{"d_model": 160, "attn_scale": 0.177, "init": "normal", "init_std_up": 0.0362, "seq_len": 1024}
MLP neurons of a small language model. Each row is named by its layer, matrix (up: input weights) and neuron, and shows model dimensions 32-95. Each number is 200 + 20 x the weight over its row's rms, rounded and kept within 0 to 999.
After each neuron's rows, "fires in" lists the words (lower case) most often at its 100 highest values on Wikipedia text that the model never trained on.

L4.up208,169,194,203,203,191,231,196,229,198,202,225,205,223,204,211,175,189,225,226,211,203,177,200,220,272,223,204,204,172,181,195,205,195,219,187,207,207,189,215,212,196,228,185,224,156,182,219,239,205,198,179,217,211,225,196,208,213,195,213,176,212,191,248,205
fires in: "born", "is", "in", "to"

L4.up592,179,190,146,181,179,215,214,186,193,190,210,227,240,194,211,195,198,215,164,208,208,224,200,192,203,208,201,157,153,200,242,198,196,221,200,178,171,201,180,205,218,243,180,185,182,182,214,189,180,224,193,183,218,196,199,217,198,187,256,188,202,208,192,192
fires in: "such", "given", "created", "renamed", "nominated", "situated"

L5.up413,171,199,212,190,202,187,199,200,170,211,244,176,197,175,212,191,210,201,208,207,180,214,201,195,235,262,196,182,213,183,176,190,208,186,179,194,202,205,187,196,197,183,196,165,194,167,201,231,212,159,147,186,196,229,208,211,200,190,234,199,204,152,208,185
fires in: "a", "of", "sometimes"

L4.up332,181,149,215,185,166,221,199,172,172,202,207,235,198,209,188,199,211,223,217,211,186,214,210,200,203,196,198,171,201,212,180,193,199,208,206,182,220,180,234,219,222,238,201,170,155,213,200,176,207,216,216,188,166,237,187,198,222,200,252,188,203,190,223,210
fires in: "medal", "website", "conservative", "coordinates", "career", "time"

L5.up239,164,197,180,180,192,205,201,203,174,179,202,182,222,203,232,180,179,215,214,211,170,203,215,193,223,187,205,236,205,197,209,179,212,196,189,205,196,211,207,241,239,189,209,175,182,181,188,241,189,166,200,188,209,224,197,216,215,196,172,187,209,196,218,215
fires in: "a"

L4.up606,198,213,200,197,197,189,209,216,212,193,215,202,250,222,209,221,221,214,221,212,195,215,193,206,273,248,224,192,147,229,212,204,184,203,164,223,172,185,183,184,189,193,160,208,178,189,213,178,179,177,181,182,185,169,209,190,199,207,207,215,192,188,215,210
fires in: "is", "to", "returned", "receptor", "captured"

L4.up413,170,222,224,195,198,198,197,182,179,198,228,204,177,184,179,185,194,222,234,227,188,203,201,161,213,249,221,227,226,214,190,204,205,178,214,208,193,203,199,244,242,203,197,202,195,216,195,200,208,215,186,171,194,211,191,205,208,192,214,214,196,226,186,194
fires in: "administration", "minister", "in", "medal", "2012"

L4.up248,211,175,140,211,219,200,237,242,206,201,227,228,230,215,218,193,198,201,224,210,153,202,184,196,186,221,218,221,159,200,178,191,210,184,173,174,213,254,212,207,210,201,221,182,204,163,182,168,204,166,201,192,187,213,203,221,208,179,213,195,221,202,234,170
fires in: "would", "to", "can", "could", "will", "may"

L4.up362,234,218,201,204,197,207,189,174,160,236,205,217,190,196,191,205,203,199,225,199,188,175,196,187,198,188,219,233,208,188,182,186,219,201,189,220,199,225,194,210,268,203,189,171,201,177,204,196,204,203,175,185,214,220,189,196,201,168,206,211,215,204,181,204
fires in: "frac", "on", "in", "as", "during", "of"

L4.up603,202,179,203,194,175,215,184,190,173,204,214,226,203,195,190,186,210,195,149,200,209,199,199,204,222,203,207,207,192,205,201,202,224,201,221,209,214,239,165,203,199,256,150,179,176,159,232,173,228,214,196,172,178,191,198,212,207,208,243,190,194,207,201,201
fires in: "such", "released", "known", "based", "nominated", "especially"

L5.up369,196,204,191,209,192,211,185,205,172,191,174,201,206,229,210,190,209,223,199,214,221,207,145,189,209,234,213,227,175,205,241,182,193,175,183,220,177,181,189,231,180,233,175,235,169,193,248,182,198,192,186,209,217,153,214,198,223,198,211,228,190,214,209,200
fires in: "on", "to", "born"

L4.up342,198,210,196,206,193,204,232,216,182,221,199,218,213,200,201,215,213,219,192,201,199,192,206,153,222,195,241,228,177,212,197,176,230,181,176,218,219,186,199,184,209,217,171,154,219,144,189,222,176,179,165,163,190,221,201,201,209,187,193,240,232,227,217,200
fires in: "was", "he", "as", "however"

L4.up599,185,199,188,204,205,198,204,217,159,209,218,247,197,189,191,164,163,228,211,236,210,245,184,218,232,206,236,231,170,193,219,193,247,200,209,200,225,211,229,244,201,203,196,207,231,173,208,198,210,195,199,222,186,200,186,177,208,185,192,182,221,153,219,194
fires in: "as", "genus", "species", "order", "family", "subfamily"

L4.up538,214,168,204,209,206,200,210,185,162,167,191,229,243,253,199,160,147,197,209,216,158,205,213,206,214,231,190,238,181,184,209,180,211,182,181,225,210,227,198,211,196,197,179,207,180,216,216,210,190,186,208,203,192,196,194,216,214,170,215,200,210,184,251,241
fires in: "on", "born", "july", "june", "april", "september"

L5.up269,185,190,203,174,206,188,184,204,142,222,217,177,200,205,230,196,187,191,189,248,212,246,203,209,186,211,185,220,167,185,219,184,187,209,202,217,232,176,197,217,196,205,192,203,181,201,210,204,181,225,166,196,195,198,187,206,197,176,175,198,237,197,220,174
fires in: "than", "of", "over", "small", "general", "city"

L4.up90,183,214,158,166,175,226,218,206,196,185,223,205,192,194,178,214,168,212,205,212,217,186,185,246,215,239,181,216,174,230,236,206,184,227,200,169,228,198,213,223,232,216,206,196,180,200,195,182,163,169,202,194,194,198,187,232,203,202,231,200,220,199,205,212
fires in: "2018", "2019", "2022", "2020", "2024"

L5.up282,176,197,179,218,209,223,201,225,185,191,246,188,199,187,213,188,226,216,206,221,199,189,182,198,196,190,248,240,158,180,197,170,234,167,184,221,180,218,215,222,221,221,166,173,214,152,175,139,189,172,216,222,188,225,201,207,213,203,204,183,229,199,191,173
fires in: "is", "as", "was", "are"

L5.up302,191,197,203,200,223,198,202,230,189,163,232,172,193,179,202,191,216,212,228,210,199,196,227,193,238,172,224,224,184,197,243,171,209,148,205,172,233,220,216,209,196,202,194,201,190,180,191,184,229,213,213,207,194,187,178,195,225,197,177,193,212,199,211,193
fires in: "species", "charles", "genus", "clade", "subfamily", "early"

L4.up166,213,192,237,218,208,225,212,194,167,200,226,188,222,192,211,204,193,205,208,203,188,217,196,193,215,192,228,221,193,190,207,173,211,154,190,245,188,179,195,200,216,212,163,202,219,193,216,188,193,179,187,166,192,189,191,190,224,167,219,238,191,219,212,216
fires in: "in", "after", "as", "while", "with", "when"

L4.up386,187,228,186,187,191,205,208,212,199,200,178,200,223,228,208,201,160,201,174,208,198,217,206,207,228,188,189,221,166,175,173,206,178,193,183,252,195,226,251,190,204,220,186,195,182,188,229,172,163,194,199,173,181,183,210,178,215,170,185,212,200,221,237,173
fires in: "and", "than", "or"

L4.up583,218,211,222,225,210,250,235,179,162,194,220,207,207,186,163,200,206,185,189,205,210,212,209,223,228,214,236,239,213,194,183,202,212,170,204,219,206,192,215,206,234,214,163,188,196,182,189,187,192,186,187,166,198,195,196,229,193,147,235,249,201,197,209,201
fires in: "to", "from", "when", "with"

L4.up417,186,174,212,166,214,209,191,211,189,224,200,210,220,211,206,179,179,200,198,198,185,232,188,210,230,186,215,235,195,193,246,196,200,198,187,224,233,188,196,207,216,195,197,183,212,183,219,204,170,181,201,196,221,213,202,189,184,200,210,195,227,185,200,204
fires in: "the", "this", "other", "these", "his"

L4.up314,198,162,201,212,192,216,210,200,151,243,223,198,180,200,189,210,185,207,211,192,159,206,199,181,221,219,218,199,185,195,173,213,222,161,201,189,211,161,193,224,250,221,189,142,235,195,198,198,190,211,214,197,155,244,196,194,236,221,248,203,196,184,176,196
fires in: "most", "medal", "top", "this", "time"

L5.up585,204,223,200,204,217,206,229,198,191,188,232,194,225,221,208,213,190,219,211,240,194,204,152,191,185,202,168,191,192,201,178,190,237,212,193,235,172,193,198,207,222,214,192,213,190,202,199,190,160,177,190,210,218,205,188,213,169,180,192,190,198,210,192,223
fires in: "not", "given", "be", "because", "as"

L5.up114,215,186,227,163,225,224,202,210,191,198,213,217,188,231,219,210,173,234,222,204,204,209,201,213,196,238,190,226,206,183,230,186,208,194,206,208,205,199,254,185,232,210,219,206,221,192,212,212,178,228,198,171,169,184,186,214,191,217,214,218,214,222,203,185
fires in: "century", "central", "center", "footballer", "centre", "professor"

L4.up445,194,216,208,148,213,214,202,201,176,220,199,181,204,223,218,201,179,232,222,209,166,183,195,210,197,199,197,182,135,211,179,192,213,235,180,196,231,197,223,177,200,247,202,194,208,200,183,205,190,165,183,234,155,191,191,224,166,199,208,215,190,212,211,226
fires in: "world", "championships", "championship", "league", "2", "film"

L4.up398,219,200,180,212,208,157,219,207,207,203,241,203,227,213,208,205,203,215,219,228,214,209,199,172,226,206,192,225,164,193,179,196,203,178,159,183,190,204,226,238,187,222,207,192,193,184,225,197,186,157,208,203,202,229,201,215,199,173,209,222,218,204,213,165
fires in: "be", "not", "also", "never", "later", "will"

L5.up128,183,211,167,168,194,209,207,185,186,201,228,223,186,225,223,179,158,223,161,228,192,195,193,174,188,193,214,191,203,196,188,166,215,216,203,181,185,245,223,209,225,237,189,188,200,202,231,192,189,207,204,211,194,206,201,228,196,198,227,200,205,211,203,172
fires in: "well", "found", "used", "based", "released", "known"

L5.up613,175,204,216,199,213,218,212,194,161,176,198,208,219,193,204,194,208,210,197,219,210,193,204,186,230,224,222,247,179,200,213,193,190,222,200,246,208,178,199,216,227,208,183,221,217,169,219,211,184,184,178,189,223,199,195,210,220,179,209,212,240,200,191,197
fires in: "in", "on", "during", "after", "while"

L4.up637,178,216,197,194,180,194,196,260,203,218,197,213,189,177,186,184,167,196,177,223,207,222,209,195,201,241,206,201,189,206,191,204,193,172,199,206,211,229,211,220,211,183,192,212,262,194,201,171,182,203,199,198,204,194,181,201,182,173,202,211,264,173,184,188
fires in: "north", "south", "northern", "san", "new"

L4.up130,217,208,213,220,210,207,227,217,177,204,194,226,211,187,209,204,171,163,230,225,155,179,208,212,226,235,219,209,197,205,216,208,234,203,188,192,228,212,191,195,189,203,191,175,184,215,203,219,194,176,220,144,199,223,190,212,198,187,211,230,213,205,193,215
fires in: "he", "it", "its"

L4.up150,192,179,206,181,204,187,222,209,181,185,245,212,242,211,191,178,219,218,203,205,193,196,196,172,215,204,229,214,187,193,197,180,203,157,148,186,207,207,159,216,204,214,212,169,212,166,200,175,217,194,178,184,213,198,208,201,193,167,212,195,213,195,198,157
fires in: "would", "it", "they", "can", "may", "will"

L4.up94,174,208,188,161,177,217,209,199,195,191,195,183,166,205,206,177,176,222,179,222,223,228,219,222,215,249,243,225,224,197,202,150,198,169,161,229,209,223,249,200,188,193,167,216,233,197,202,204,183,210,191,199,202,211,194,200,222,207,213,215,192,183,227,210
fires in: "new", "north", "division", "south", "central"

L4.up455,204,207,204,206,190,222,193,215,192,181,219,258,167,209,211,185,213,179,191,214,210,192,238,220,236,242,200,233,186,178,182,175,217,217,167,205,213,194,186,254,197,214,116,186,201,186,190,198,211,215,200,189,175,197,195,221,203,205,224,220,190,190,236,199
fires in: "candidate", "no", "date", "also", "pts", "place"

L4.up153,195,195,184,205,225,190,224,210,217,187,221,206,192,214,212,231,223,184,217,210,207,202,194,189,209,220,239,203,159,227,200,206,216,203,135,211,227,219,183,253,217,200,180,153,202,181,227,166,200,195,185,192,220,208,202,185,214,194,189,211,228,209,186,210
fires in: "be", "been"

L4.up391,201,156,212,215,208,217,204,222,180,217,207,233,232,206,202,216,211,181,218,206,226,204,209,218,261,202,181,213,202,200,237,196,229,196,207,189,229,217,211,186,232,194,199,174,236,185,226,204,236,178,186,146,198,236,196,215,200,196,229,200,188,183,225,206
fires in: "the", "this", "he", "these", "when", "it"

L5.up600,206,203,179,213,175,208,196,225,176,200,219,210,211,216,221,200,163,195,228,225,181,190,180,149,198,198,172,220,202,191,183,185,209,179,188,187,212,184,193,227,198,218,192,171,214,171,188,205,212,162,186,192,176,206,201,205,181,191,210,204,216,197,199,198
fires in: "a"

L4.up569,207,219,195,184,225,210,214,203,189,192,245,202,185,205,198,181,192,227,206,205,204,206,194,190,259,217,223,238,210,189,216,190,201,192,194,187,222,200,197,194,206,208,177,178,208,192,200,185,207,189,213,171,184,206,186,237,194,187,227,218,192,169,223,192
fires in: "in"